Weights of a small GPT-style language model, trained from scratch on English Wikipedia: 20.6M parameters, untied embeddings.
MLP neurons of a small language model. Each row is named by its layer, matrix (gate and up: input weights; down: output weights) and neuron, and shows model dimensions 64-319. Each number is 128 + 32 x the weight over its row's rms, rounded and kept within 0 to 255. Numbers have three digits each. A neuron's up and down rows have the sign that makes its largest values positive.
After each neuron's rows, "fires after" lists the tokens most often just before its 100 highest values on Wikipedia text that the model never trained on; "fires before" lists the tokens most often just after its 100 highest values on Wikipedia text that the model never trained on.

L9.gate150:122160095122164138142112090156123137160176084111148109086164145143146127123195172079077101102149131123138123079165134166118114089124150157094179103124038098175139140119113107113127112103089175088120164135084121155169092131189164156136105102092164096139118180138052129142113105095091196175112122101106120126115142179161132087130043113144108167067155172125177129114140144199092115116157143115135089167126170133080165057110120151103114161125178098067163172114122090135102160098115151114146143133139086113134176166090162181151110132139060114108182107138094111164086136165161172140142104123205160173155165153116136138152130077146088161160137123110155164101169129114107109175139145135079107117110113140114033093051169145140124172097139110122137117101083167126210130144156120
L9.up150:114138148128097149112132124080149102106115114145138163092072145126153179109103170165181142107162090120115153095086153198169157105128115101119192173115139199094131119161104229082115160070142127163122148082131184111108074140106109164073103132175116106211139092159117098206097126102146154077092122095168142127110135112111142140136117166080168152110097125074096099170152113111143154067144073087104179151169062131167140149190125153130124067132147125075093087145158102103166130184059156114103125156119153105141164116089184144108154081147162202085157104143110096123152177182150121122131131150100109107175139154139106113110120101154124142132159091133141131146117113146129126110157145178120078080074163120090105098170141113187124156163144107120128128128135141206142048116121174
L9.down150:077085102132136148123174136155051131109145135099155146121120134120152126169107165097123124161171123126111190138079155137129158099112092129148083106157145123145066103199109146166161124062162139126106110087148109128129157182112139170161102108100116076101176113150160175127149104133129124122114051142112164094130076194101163098153145111156090103138194160161112140128128161135112168149133198139145090086183170150133100106125190167137120138118170171115144112165181141151172130100060110106116074099138105139147090106130185167155121157119098119120124175255158177105109123118076101147200114144137119182124139115147165148154141168137140151125181134097133141082100090096161112171137084134118173116135117147161135091119143132151174145091162111114136089087101118166151130125151133
fires after: ",", "2", " early", " In", "1"
fires before: "1", "2"

L7.gate165:195138160165161104115178103145135172107144156120087116115146122095129110111052134089161154208103117102122146094124137125165138105162125120125134151103153184164137176093142163130121138112116111192148128101107136144099177106120128119121114101134147150120077075105158061133142083131053069177108111087103102134086132127070107145183076101135149130127133141071069106144131073143122104158109080118133161116092128145134171115169076136157190143150071146079169115173089095137112174150133111130087108108177138091105102156144130134170102121139070106130122069090112121065117160146082097146092150129132231110108182152161137083166120111113120166116169102152140120187174154105193145081176186123121142116064084114110081132101132125111171114066126080128113090141130132047153063118089091
L7.up165:130106109145124115148134125082121089049101126139140118115104114149144114157075161154103128126115079156114175143132152126160121161090099144067111120081076115184150126080158095038136103096173121153158172069097114125096140118102073130059175098112101114134137124116124126131128166124131121134098168082090135102051101181097096146126160126130158058108097137138110144153091089127092136121134059093177121136106079080154127159134103084100190084059111103105115103133083173169038108143117196101123096104113117108170101110111173102120154144130120086146132073102105140113117115094145119107068093164081134064178166098135144122179167107108140124108122097132145123171146072123146114109161149175137119117142131142120042203140121147100143136124101160101135101085165150125200116106119157
L7.down165:091043157094125101112106152113097092124144099091148105166144113151141149109144141128119132145130123188134121173097144137117137147128114090053192101130088113093166076089161106084113146196209172185098152143089082142176130115139161111046147126102114121146116095153090171064117141141170151119125126176114161108109041121157149158135120120135099079124118124121132075155095097133193095121166160077075124175118124087137095121122115076119089136146116137108128152120130096113124137153101149127170088161108113136168108122096126097120123166134161137116167153156166127126070123148074163155109069117159157116164127093080167126162158166116122097069088135153124127128154109158090142059082120122132096078097153137191184145094238119091130127056073120122093176101154174102139166168158110
fires after: " ", "2", " ("
fires before: "0", "1", "2"

L7.gate556:154131110075162122168106109119098099120149188076149138128133169115175151121164130158084098152171133149095138146123157146111120123137120027072169157113155144176141078148094178180116128130131113094122117116135101175174077094161191098095077046086188155169113083131174159144131089109161141084156113144131164128150096125089164095160148140163146154169108125163098113113108135150123155107164161125135133148189124151069095164080127158108095130150093092194130147090215111098086095144103096130137101100143120070125154199106199131071140083117172168157178198106137162082091133118123184106230120178081155116121095117086162115114140112176147179143118092166126146122096140171122119115132149198149142085115137131153131100134130175116081132139108136141153129142068206154114093099103119
L7.up556:137130120184114134178137101115116128133135140120150193120125134132059111110166167135099149130125211141131103254118129092183129099168131137085128132128073159105110099178112148152098157161108084141097137154108106128166155125143106129114201096170082115097179158115129126074099148113094135158107107089099170128129169119131145158055168147151136096146115087144165113131140119153156132123136129179176136133094148141125111122114074134139150144153153112101114154091152131140154078166107163109164112114113073203117157153120136148151156126151175084154077118120139132127085122094121113132174100172072109082134156068118128088120095086102121152130108145130116159140149084184022096187138118098118106168128204094081159170124170105115159105156107112153140075125095146107110194056231168
L7.down556:157132085121181075112073171124169105109122090089107092190167139089150142148111098133116092094085118112077138058130145108082129063095162128167124129165147149121105201096140140153141151062172141080149121131085131150125102085110121088073120169127191142148119112164115162137100178171137131128139117138136144101138102157177069126190108113097116111140112160112093166143130118129097143158128088119062111165148125122178140134114086125131098072082132183070130082108121159199142190176189075179179109198094137116144102103112110105094133119136115123103126115105161108141142096134081137179147137129151125082108101132164135220087142201151122114101125138142157141137162122173156147068106106173121174145150133102111082087114046145140115191147115105072152155152107100116137093106103168
fires after: "4", "1", "8", "3", "5"
fires before: " |", ".", ",", "–"

L5.gate345:122133128136116108131133173132133158123110163067127142118108137100163105131111110193130116134153160137091140149162125123154092098068130091088106189171044092169187084113145131117129116119129145123130109123122136043145100088165109110138150153238133115102108059161139123065146094148162165097083158149073036143150151106152116160105096106099117126140149140175147135160170124134087066123075138104112113116134118144158088135124080088109138146191145121146130152117121096177123111139126158172141220188175179098129100152184112137139109172115073132201146131106086094112124211146128123092099166121132135154141155112070139130130132101064126164121121130137165120159130129147060127108156118093113116128106146105123103098137057167052208120160099220154115090126145115084130092131144137
L5.up345:107162165111148143157125146128130116120132131075132180145139134091168130113165177148105109153085138124158081139175096100149071112089131154112027133190123053147141138086140134120126183146133174082106103149127162072139216138121127123121171167123120120038121104138143174132156122126147056188100138136101067146161164153117095144079103107148129157115164170131145133149186094152128079150082128095143103139164130136150147140152081091103117131141151141109126123132150119100104057145116147100097179101157157118103099184117128177124147136122078110203107126136104076175159062122094092156114135134091077139122151119116111134089125112073123127091187150108171133160091111151107148118141087073190102125154110122110040114154105143133147104160079151140097081128159123112136120137158107
L5.down345:121174113140107126167177127151166180113155078141147117159120121159104147177152155172136109173136117135194123144151126126095122048187057118078087107097147113125104149090143147117082101119131129156117168162142159139105130131124130163100088186095112168134127115133126123190126127106120054108038070075144139082152108165094111140130066104108160116162139159126158150160140128149154180129112096112128111102130103190135127104126112129120149130086161158104172123135110122126126084116214144076118126121121153087106160167092095100122132160158118169090081133125077055123067070140106124101161131137082072093109166088096194111099065101090083135065120105154130181133093157124073145157149093099060082138144107172063066136139126113096125120107154134112106153078186126119138139145156144
fires after: "1", "2", "5", "7", "4"
fires before: "0", "6", "3", "8"

L2.gate828:143118174077088159128144191119207160117121178104193200092123173117117148187216147153071105155143115190097096128110121153155109108108142205111114185140101151157144064126153207159096076144161165057068182136144136126117113125146108141139149142107147113114121091157151137130089098094183126126126138089122155133095160122149143080159164104143103145174163067127098124164160136170139127089114197084131171130130107114093153144107129121110112127168085068115159129138170134141114150127133063144154101165150133063096177167107130126114169175121115126177145131138148122158143124142081177036184133126125119178151138127145131090102136164179117136160142150126150110158097174110131076115115146083175151140145099053142144182115136143077150115164081146106141052102072126143166125103172073
L2.up828:179101175149138170102127160047023060133143145126089139170098132144130133178142121136142158113156136117097108123090143121114090152148135132079143121106134127142112173125144054108109106153111141104172086114142173103110124158117147201151110151103110088100087118132111163135104216144104126166126121104125119111092160101125130180165173145161115120080101130171179123095099095074164090061104142181150160139135139109124168096100133107118188125182126170078106159169112148184082116140103089127128097095139170091057188134136160125099108106170135127163111113166068124134143100156104076118093179165086143117117065126119159082156044112144097086087046150154115073136081158140204203104199135134104086118126122199110206116139125175123156163127086112090142133126127146131113127149122172
L2.down828:147085183142105156090140171118095114138145162087095176179106119179125158176128151171139118113174137133091127158113142148072077133167150158141116146126105059134149176107147116115147108177109137031105123137143134061120112104187130165149137167108110123090069073154175144122152140179112089125148106130157159155098167132150095169118155108164116126151149161122156155090138128126139126078065153152218140125145129097118141167104113124114133103158125123079100140178118128191100107133062116119134098112119166098062172134124133114084118093125143139188139107169054069165101111176116129096137158157135135141098101134115153126203113106162134076085100161121110115083117175093170138078166092130133072081125121129120165105084119165114144152146095162000117069142122161130136168106185124
fires after: "|"
fires before: " |", "1", "2", "4"

L8.gate158:196092110068151138132163137165076117110092091108155176105189139110125114055123108105096137117095125184132103074119115092117123144092106092097061147126088094168175152112147154136135064123094157134174155150093175084152109133161126123130130148100133112152140069086157060175069079095163128124093146111140142087128126123078128118132087081089118099088197156140138146132128107165063051187096131141143094125109127117108117160101080081109185077141139130101091118106146109198156166117129128142153111120144097095153136107121203121181094122189103105128210113101159103177125171147185124108103151155135143102136173066132119093147144071074117167089159107125094140052098123072164109133158109075167108125078111102087083106151100178098116134100112162127133153067117111125193135151160140
L8.up158:139182147106123202130129106111136094069094138130161131062125132136094110149111091138116125162074116102150152145111095135107081142058070099093134141124096154190152134107134163112110154133101182101175144112133141099081116098195175123090136200136114093132141115147125127105107194069168123134081155125169113140089167093121149152057215127164105070113161101104129090154144169105086099133110091164113059100132119112175126167093134106105129133131143079215098121097104067156136099094097168126119154098124164104115108138155164173095141130120135125084169141127087120166127158104155143126111059171142128115117141112133120131163167117130119135140089082144129110121176129102164101145141189109142107154109143077156050168178137135089123165125070162059108150107134094093164123106103152
L8.down158:211103149119142091116150141170073099069119161127128139124120093108148096124129147078136172092169111126123104103071091084125141138123133160233142109079176142123122122144064098180161148091145119104154087177128131101128166122156152167166125091096091066113117093118199098136117146103082097121145136079159120101113182170122118114180133109167086099043086138098131112166123107139170163070123133142130090094102087116103139111160146159094106067119096120117116074172152097139084126124116109066130126140132120149121143129119127114133060123108136161142129097255092131116159108114109144166119146152122106147144122140176112074125030109189120157118115152156138093144010167129143088133205116138129143113132124107102163102075096163126128164100176178151149135149150124120134168137167174
fires after: " ", "1", ".", "2"
fires before: "0", "."

L7.gate302:143108166121108061145089105121194164136091094081136150099142123137199151147046122096130124137105206130133168188125157187089119174130154162120166174086045085196105136151085138122129126135146156108108157152085073119164083105204098120106181156135085187148122079092092122175137115130123186061099169171111081178139121120089129126077176114124128104099119138091128075134125095146107095049154073140106067138080132127090102082213103116143125126111119114133079142114130124199072085141123149139146142119148089129142157144121135141106186137120142108144147160158154131057081128087117132091101168144060089140158133095105125088132128150152130087140118152119133113152131107122134107072159170143127156109037132157109102110103131164039190145078093164066097132184142149146133090098085157
L7.up302:167137044127105089116117122178138192062116117174123096143117149080113154128093158098154123163088086110200118096175142104151148123155136137139121119138142091131151126120151089100104083102119174183174109126174118085093148145047115155137131174180164140169091152145165093173120114099103134143137116119101104088168093144113116119116072124127171138115156156076046104114144083151127161135067130107131162083136138125183152149186126158175115070106118134121150155190095161162163119114129107087146111236111129123146112110166053135187081220151055099105127091110065135087159118183123059188104171119165191129137132138180147134181139087158146168091182116126124067111168171104149123145130099117136160131099098153184107160147116100148161106165113118128136064134130101108154116154104113
L7.down302:095081192108102156135086110146139133096129069111079152122119164092158111154068118103189142187114133207095113177088128153108122144151132122192178124139110147149165131172149148141133092202165132133095155155086134111130112107133157150112129155091125139112082086082068097144115152171089148097088103188145112120163094146113112117145125136192099084115136178128118099134167135155137117068110104108114130116141116123082086071131068048114101169139109140099115148106113146151120088126120131085141114107172115139158130102121156118103153144145151125150121164086096131057141127185086137127096087150067148117208116092150120155152097150120077125102108105133176129140090077108103159021151162095093142123106137087169118118101181124089185155097127150127101128083121117124148113102104105
fires after: "2", " "
fires before: "1", "2", "0", " |"

L7.gate105:108076180221123105087108108154166083056187177101104141173122137135167120148083142153137060172115130108064095177143123119108119082137113110136199154084089183116123106094122120130131103117135149137170196195121144201103140098119169053154082141131149102106109095158094130072105156048114139077080169080158142117119087123160121129137191111135116164088083163123117119099103153152120095070173179141131151173085130156167139054103186149119133116117096080099086084074127098124143107175094122156119144114174161076168136153134210104143140091125160199138149101122126085119120098153114172055135143107125103120103123119139119140127173125138112130150118131101119088151136168106104111095139150172101109114097187115150168089146172171106143120118144156121115189115029109159159096147143136
L7.up105:148179077165151220137119100139123108201150087091136144145081143104047092099109114092180117126141197083184113103192218112089135145114156194169131126178131157131131162132119067124143101186104145151134104111082117086085120174186131135142118151117127116104139146141057169013143120138146126129135117101108106115116149139166167112104132205111167120103144100150098161158152111113095096151099167169152133212127164141126138089165145162180125139157146094148134106101118131086138101069089129127125114148121103107116155132144121153168114171161171169155108175143131109148130100117136098125111112139122116134168084122161147066122147158106160142126151182120180116135089083168139098132096099126148116066128104158128117116069127132131152085206135092116060150122128113149139127105105075
L7.down105:160141130111084163102124073163087093160124137109081081128156157132114049083127113160133134098156127154134133167165096178128109134145197121239141150113134115094203145127079129085109127117153179143174089100097127059102128114154153125153138112163097139127119143100098127061126071150119106162165109042162145067129118063143145196123088105129113135137147114108187036091141112143132128138075131160133143092150188125095101145129093166168168131188124105096143098069067076152207134135112143140115107139162160113047123150133049154134112117099119133135111174142162133116125107130158096147122123072137115079151089134159134053142110142102161135113104177155115149136149150157185124103176097090147126129137151057137170133136143115167150106166164163113083121109125146125139149166096083
fires after: ",", " December", "9", " April"
fires before: "1", "2"

L9.gate199:073088132113100139147090120119141146159173118119108177159143131138171103092117156122152148113084152128130108087141143171114126047145149143145150203122126124177150059141120126218110101117176175093115108164117124108178111092152161104079120132167175162128110066113091113110099128149101180072130136081114087129126153103169148036066086094094079084075089136137143085129174043132136105156138139100128142131148122092117162097108146121170165145216192119148123187125166143171130101180140131128170170152131121166143133117086147085149097095109127096124124111156161088157133103161135133158092071066144093130191154100114133068117160173105126139136181138105107111211127178105161152115141161165127152146157058134153065149090107209164155080113132144166129113132166134152157194135132174
L9.up199:095063072150185122125072107163110212137146114137145147116162174103160137140147139138151123109102130129156113106104152126107118098144176142114095171143205104109199113128106127165122070135158143109136111164140104130126072087191111135140090110132155117117084077150142092174124084157176148133141142104095165136205132159077153110033129143144077092142092105106109142125152145186156115176075167080172087096123157132077143061143106168155113099177174124127188123148133190118076169126116123100129104123105115184124113111160047073049103131129160128092164110133147146156146058115157096104114134050174144107156160140140201135146122140089140095121204103135144085153138179101150128149157101115136093092152105136145136152107141172147111083098203195127111092090171181069133179143131144
L9.down199:144090167125199144155103112158139134077105162151162127052125151143148176144120093071061114143127160129130179155097098186167092099132157133138087108121149118131151184149104112129132176169152163120156108105134111159186139085134116215148150109132134171167107175147143104135160090134170089178088135210149128144182121098122173163147163185148156143121095127095102165070128208127138142110133087106110096185101126118113111137147097128127180121130090127109207141151099142155093140160083114121136072106161111176139097104158120152114171132103130072174033114165110071136111121109148142158094184175159147151088109140112122190147112124116124095150110136101163110121123086136168168145140103086152068147098166153113121103098158139154111155144107164056114153081112081102143073102098129
fires after: " ", "1", "2", "–", "0"
fires before: "9", "0"

L7.gate625:096137130140095113095126155158127153108150098137121148092123105136114098131077152131173138115088186157163112146137164150090130107148143137154175081105103150179169166147138080139153147105092173165102136022132136043173143141144131164171100193162195139115116133128106165091107112100084107141083182161138096195190096184117168110105133160131190125123060120129167120101126152130145145137154155162102125117122118153120150102070072108093135105066137138117128179090113175129125124146124117068175103143160079103170115104149128106122189152105156174137104160088085110106135135161160174086103142171105140113110083123102170170133156147076140097173197103117059070196171095110115180174117148187135097170107112114095108111098115181144164156141125140123123181109112095173118039143083136
L7.up625:060097108115099126029097089124160112111088151135161122083066123111080116152091128075178131131143119162141072166105188085059065110173119097176135133148110127154080115143145156123137081150100118155115118087120145111161154114131188117209111177114132154093149129138047103070153107101162136143131170127165102113106139156153093110149162056109103116085143097108084061136143135098140139102131139130144067127132137126093120100120122133110133130114080085165108106052104188098165150106161124084125139140167157132140140154167154043157156188087145168142135106103126114139157157119153121116171108190176073089158091116153171119102162196081109119169118091126138143130157085117137136135156117180103093088138066136133155134147099159144180136148169123130172142106156159195149135140126087
L7.down625:207072113110146122151120129197121113112094098136144079164154134112093168158129147181096098125156141089122133143143082174190110093155147160138131118118075137113159204156153084140052140049142157102148158130179158116161169161053169114067087060158144118175076194122127179126131128119072088103137139095100161139094125066102156183074143102076131165177130183144106131045140129071132135121122083074144160111180106144155120146112130139156132118200180136113144096187162086153154171145157115112115106102098125132150114137091132153085124082129102138154088092194157111151154125122132105125101072093107165140097163110121188120118115085169133134104128135118121177103115109153144101109148103096129127123136152090128132105165128105100120105102123129100125093159117065119129104140102131
fires after: ",", "2", "0", " April", " January"
fires before: "2", "1", "0"

L8.gate250:142071143151083084153123097151127100123184204158127123152154100151168107111169069227166141104141125138109099111147163129105107118177186088118156159090150124139111174079180152133111199164132141100131088095109200126152122133122109069138128151164139164102159141125130174111157103105151176141171154162151134137112079119149080087128128173100113183142116189134123106128132113081133132132172155151136137176173149186102124116125185076107114136176089101161063099140129113105134124123164059124147105126158181098132080196105121158058110125105076093163183140131149076180172115196063114135119156168154067112106097127080072121112130127136138134080163149080135148177157115150146197059078097163170220137084161095122190148172119181174073139154166109110152143185090156123134150064096105
L8.up250:096061133152098046184170114180165134099139098134179109111125105181131124133106065134123147138176096121140205134110045120122134133150132113124144148105134117160065135132138081208163183122092111157096076110158143148123107130099141121167138117090096138103228146149055110155151095076090139134164105114115117166088058129133085122186143172127163145161159145133113124123073110147112182089199154110189173154106129156165134151170164124133132194128110065197084127132130133090158103184162055073167121140089125121139176179124167131117128175151114106121113129128124101159124121148128136142127124148106149108104117152072073097101127157108128116125082157088142100136163131159099175089031107146130150101142099049077157091093139128154115126132125129129163196084155118167103111138097136
L8.down250:092141105123141055101126123153153098071089058163120153074097170135110139159105086099087178146143080088145135133118069156120130088147105079131118167164133101118041145133127091157156130052126143168123099152085111121095114147110071185134139156102130149126146130168092153137143160091091113101086095093119128142101118149128085103190106158089148113132119091140061180126151200168110127131151148167098158170135134164152117099139082136149154165134161156136210149139162137148111091108134071143161113137120114096140231119101145098117120123155115159146122142186115095088132087119161110093123101076078148067080125118119112155049152142117148100119105123135137089083136148184095110093079119151118083080123097103134113082136152120072126123106128137124103159094162086185101122150150124
fires after: "9", "0", "7", "8", "1", "4"
fires before: ")\n", "–", ")", "),", ","

L8.gate413:136100122167168088074121132141136183051161133094113120124107154133116097159091121099112135166081144163127144164122168170139167100184153109126164134088087141157108146163139126153097103173115144169131111141110106175109142101121135147150115116150155138125103138100126095192106109132130107100091113065129096159163135139096133085138085109106084165138107161156114148134116083175114161102109132127139160113102121155124175104137100197130164071137125131094149127141088141178144120123089141092138133124150128108060160112148161096147099131141113105099173049095067117112104129179149117120065143189217218163151147149114090134213123086095129206139196117161121048196177156102186122136161124138106145143106106157080111109109155124116160101094126123130086077091156082142180112126133115
L8.up413:149109151133108099058107139123079104147121122111117072121112119189189215103174119160123122121110157166126115096166089123128097106122130117096091094110118101119193115047092112133141137129145161149157121094136157149084136166137075114137189203135170079101161116177119099115167131109082142118106135147114138148100158133095115161182179111126151110128112162131166098141158086151181082088150097150131135125141143146143169171186098160102113170123155127109076153113177186089053113105114063146169096105136107152112142101109107225167123106158124146147112109113107160148120139138071081148151166150114108142198096128100184119178063105169096167079133176169160077136100165144178067120128141120189175118155097185158135134050143157098137159104085160102149144152100173149089092150073123
L8.down413:088086132134135177075141134113123101136123129136150078133107101147184130126099190111201106164109138139127115137105166134111061170147076186163150124063103142125116129146149173123125055143138138112077081125155148122140140112124096167145163156118143155095136102090159096179137157126076105109074145135155114104125111137096122115110062134132125051128095127120130094071171096140190209163112124164167088139144118118151132123149094121133133106135094188112161205094166145145111102104186097084171143115108117162111115055093135138107103096153156050124135122122123082137122085102102055113094112123120160145194132086136137102175108080096178188125137047148168057164079128115152094110109160177102104102148151155152130163112170113115152144048145150080183142101123107143118169117161156
fires after: "2"
fires before: "1", "0", "2"

L8.gate433:115100154181098055114140113113165154085098127106152061126127133144124130098126109118093105211149101122150109124164145163118134139162220120163123143125056102156110091142146144069178183171126146155158090112177208082162152105082176142134121120170097125102068139111129105125136106056116094120102164105067137154113096234133154148115131123205164185136111147088125112154125127133108138157178136109089115110160151138182124114125124170109155112193087107072110092154124118092158107141114128080194130117162125082147122148112135092116111080122102177151095122117084118109144100115160130127115159140105163107126098119141089059153107042147145124127155056089090061155135143137173097110090125119134129187119109088139106081163114090134137112135102161148118133098127155161177063139158086
L8.up433:174196173099158171084124115135090138195172135090140118137111085110118077129120153094135176104111190083141120070161133086153181128197116158112149135088177170205121183084141092164120057136146182116137111150090085135126118145084104130131106105144099153154137087078095109119096150187109194142148141107149122107121131100122160123130099104141124160045088123142151038147146047118118136082139139097105131107036145148109123119141108139182135090140170097163200068150153125234110129137090137107122153148157130154087087099164117143194115128155129144117143136130115120113111117109149088088157171154122109132100125123126141183128129134091132163099208166097155117127169113188141095114136148122098121078097090150223131131099145152122160111138108081128111119164182146109127104182158154
L8.down433:155098139134098122099138092159109184159124181093124076131119121110170092134072170140130092156130132121153122126121118070181142081177175096142113122092117125167082118062155069088219175152150115119130063148156114062201133152146132144125124140115090115099134171105143122188100104073080131113124119107091151111101147128082159131166106131213151175141147106113148087138143088187088073132151129148109065126124139188132128170135080121141129132177132131119117055206188170133133156119119101116104085140129094174126125100100086116158108119120079148117123124101072113127188141117169124115103154119103167102098168046135110088130153083085138163138204177145163094135122099149155063109168147088154117182055129079151138125135113126122155142107065126157135150131109152113164083113157152
fires after: "1", "2", " ", ","
fires before: "1", "9", "0", "3", "2", "7"

L9.gate136:187079084140143124141122101162151180073141125105097174142096164125131081167112147133163114114065089127109097064085183129112141140155134140139179138141133111133097141146133077132122094158150145139169166178107212128150111153147151119103149127131103119132174115105108098140127140095130157108159170166132125156117121120082114067111126095094089135116109138117180103165131101116158122158102142093121117143154168138098099112167155120121147129169073108114154098114102167180133161175135119116082132132106149110137173101126117135120080114106060109135068126127131094157166062145133098181094144162147084145089169099181115122105076124074158147153183094054093105200227141098192160133184127104142138205143046127118100159120118202187105118104136161144124100173140209070113124128136145
L9.up136:133160142111143136110202120176075166088136067136079144093125175131169048170113137120159143131077115118179170145172166149108125150118126126114154103127130143086183098144097101150088122124134170130140154087130135115151058096178053173157146088126108121132155071139112121114047167139207131112131137121145103132133158189093188137065134116177123143152145159122179110172108128132174129109137123104198080097205107164154146112154110118116138162091129069115190117069104148137104148116123138094123133085093121117117055132160104120072154120126070081091113107181165021159123130134178086131129100136151191133108104086105123168110095047114154108068160159168115134204133142099132092142175125109152136148138198186121101118127084148142178157114119126092111131154177148098157138159098147
L9.down136:158099168126167079102117114138098105124132159142180134113139147141149174074107092195087119144170180122150161177081054169137123185069080112140130119178127135168134160081098100123148144147123128152102174147117128121137139093096169170138141118128152182166130148145151113076175121120168111137103086176146148112142162133111140186088162142174138142140109122172151162056109138097141184057116115149143130073112133123136130141095130139114143131105091133095129133142150113144088110119173149088121109121074083127198158091082169164134156073149143169180116109077150093085135149144153108123110065119113100133154045056117145189120128121115084083136163096062170109175093118138053069159135152163140139119112189139085151137153091117122134128115182172128157177151136118182101148148116143
fires after: "1", " ", "2", " Port", " min", " Min"
fires before: "9", "0", "8", "it"

L7.gate173:149128174142106138136157052175116123197113119050113088213111114102120080099077166127105173129070149145129114188173097127149152111225154152150205128112064208124148172175101154106138178145147150096134206074120105118146118106103116113187160095106152146160150083109092137080125126120101137088179124089116122079082096139136181133132098178106168138124124092149119133125121139133143087149138165106063124088050144155151189128152121151157138139155186121119083133086119105120121077143136143082168107133167129125111130118117111118143161096101121196111093112117081114094200180079137135096134139154131121100132142172146110085169158129134085174118130158114149100162147130143084134157121128108115164119109115151063118097106172117107169127115094148048136151136151142129167122143138110
L7.up173:126057166160124127203130054154125110130076144166122157170070162105130148196061112180147141107098162091124129134131197117101100142163092120154128129141120130101166089066187110151142152132122167137181156213064123108103135149091105143157144121154104146118222109146072063084153111171161138145138150140119130123110155114166138122129147166185154120090081109102107126108142129145138065096074104131111114132109081152131086106133085113105104133124129155109102155115140120139139088148143122139164134133165146135140092169170055186128111203175116155153123150123108082148177143120156054147090177099121105111141176073162082125121100137116175166097113150123144075114157115103116102057114128094155134163126124106134198166129108141151148127098134114115103064109137078144152092091169133
L7.down173:115090160134152147081151094137065089141140157134130101114134141101156127165178137067161156182126104135134130028143060124151073200165162138124152165109106166118166133151082114083133145138092206154147090078060145190107074085099066103143194146164149118083060138126091141141141124102127138049154075119103154071160099128129131087106134124124095111123183154154164139162088112168117104154097143115145122077109141124129137095138073066143123086146105080154151165132144130123137124129165136150148181137167173087105131109121172082132075133146105104101152105094122127113134169156145138075088136118251140062099116136093098137155149090157125120110145111147129082136106168153073110177192104137108116136104067111109111116142160122128118100095202133110142149157102210129150120092153118
fires after: "0", "2", ",", " "
fires before: "2", "1", "0", "3", "6", " "

L7.gate597:164141121130117166167149049128126137112149161178191113095142143148115114169110095049154067154190134108156130116160163120158091180092206149138183169140118133159144132118121115136094123131108149138157118150063140195161110105098142111156117127115181131124174105150035165134194091180092128084099154106120146111148062100161076151124133072179178180100145123042092139165133073123124131146175191132086182171128164149109150082140126095136178146157138092127146094135111071155169119224124118182095115159161155147144088166155135147199100160101100097170113139125169107140141068163182092182093085096144119041119125122093122132092124096144142132137158142091095135127135139098101158167120119127167138143101144095082153119111153146101136132150151127148082116113082094159205136140125116
L7.up597:180160110132126145175138079182216085120070136092061128080127110123106119139098115127127111122111139119143137138119166132172098098101200089087089091155113148206119063128115152089131172137069166201165171108099103084087136137136145152132087196152110136137121149156093123150116163123062082107147136116109150055128121185101095098138150149124180162144167083120096132158112132174136116177117116152129179145130111121122063093166076090070156063126135043137103099169066115097129128123138166157172115103159105086181108169122125119052179124144190138101145150073143101155125068098117106208078089155079108104164127150119125096080171078125126164147133104141138119117102128096123156151155104124129095129146192102100130148120088139119095090082117152119120110079143091152164104119189104
L7.down597:131154111137082126141158128112079081137106140057059114125193146130144099061112195149120175098082167167115104103058105129076142033153144133068094146144128130147134144144130134070163128121066132183146169073128089095098157165087145112138175129116168163100121127165149184098109126106132062145196103116126185083152093147175088125121096177062102107142105105101141067116140189147160108178081171169152148121099163135103140157111116097132151138137094165135140125169151149093137107149147106094214141136158155099080121134091126185106137079156078129151120135041142163144111140138112118135137109137134133119138112173066121089118180108126080112195122167182076167131156140156115135087101111078169189142129120157092108164160110134132098155069148173101118133099099100168163103183138130
fires after: " ", ",", "1", "2"
fires before: "0", "1", "2", " ("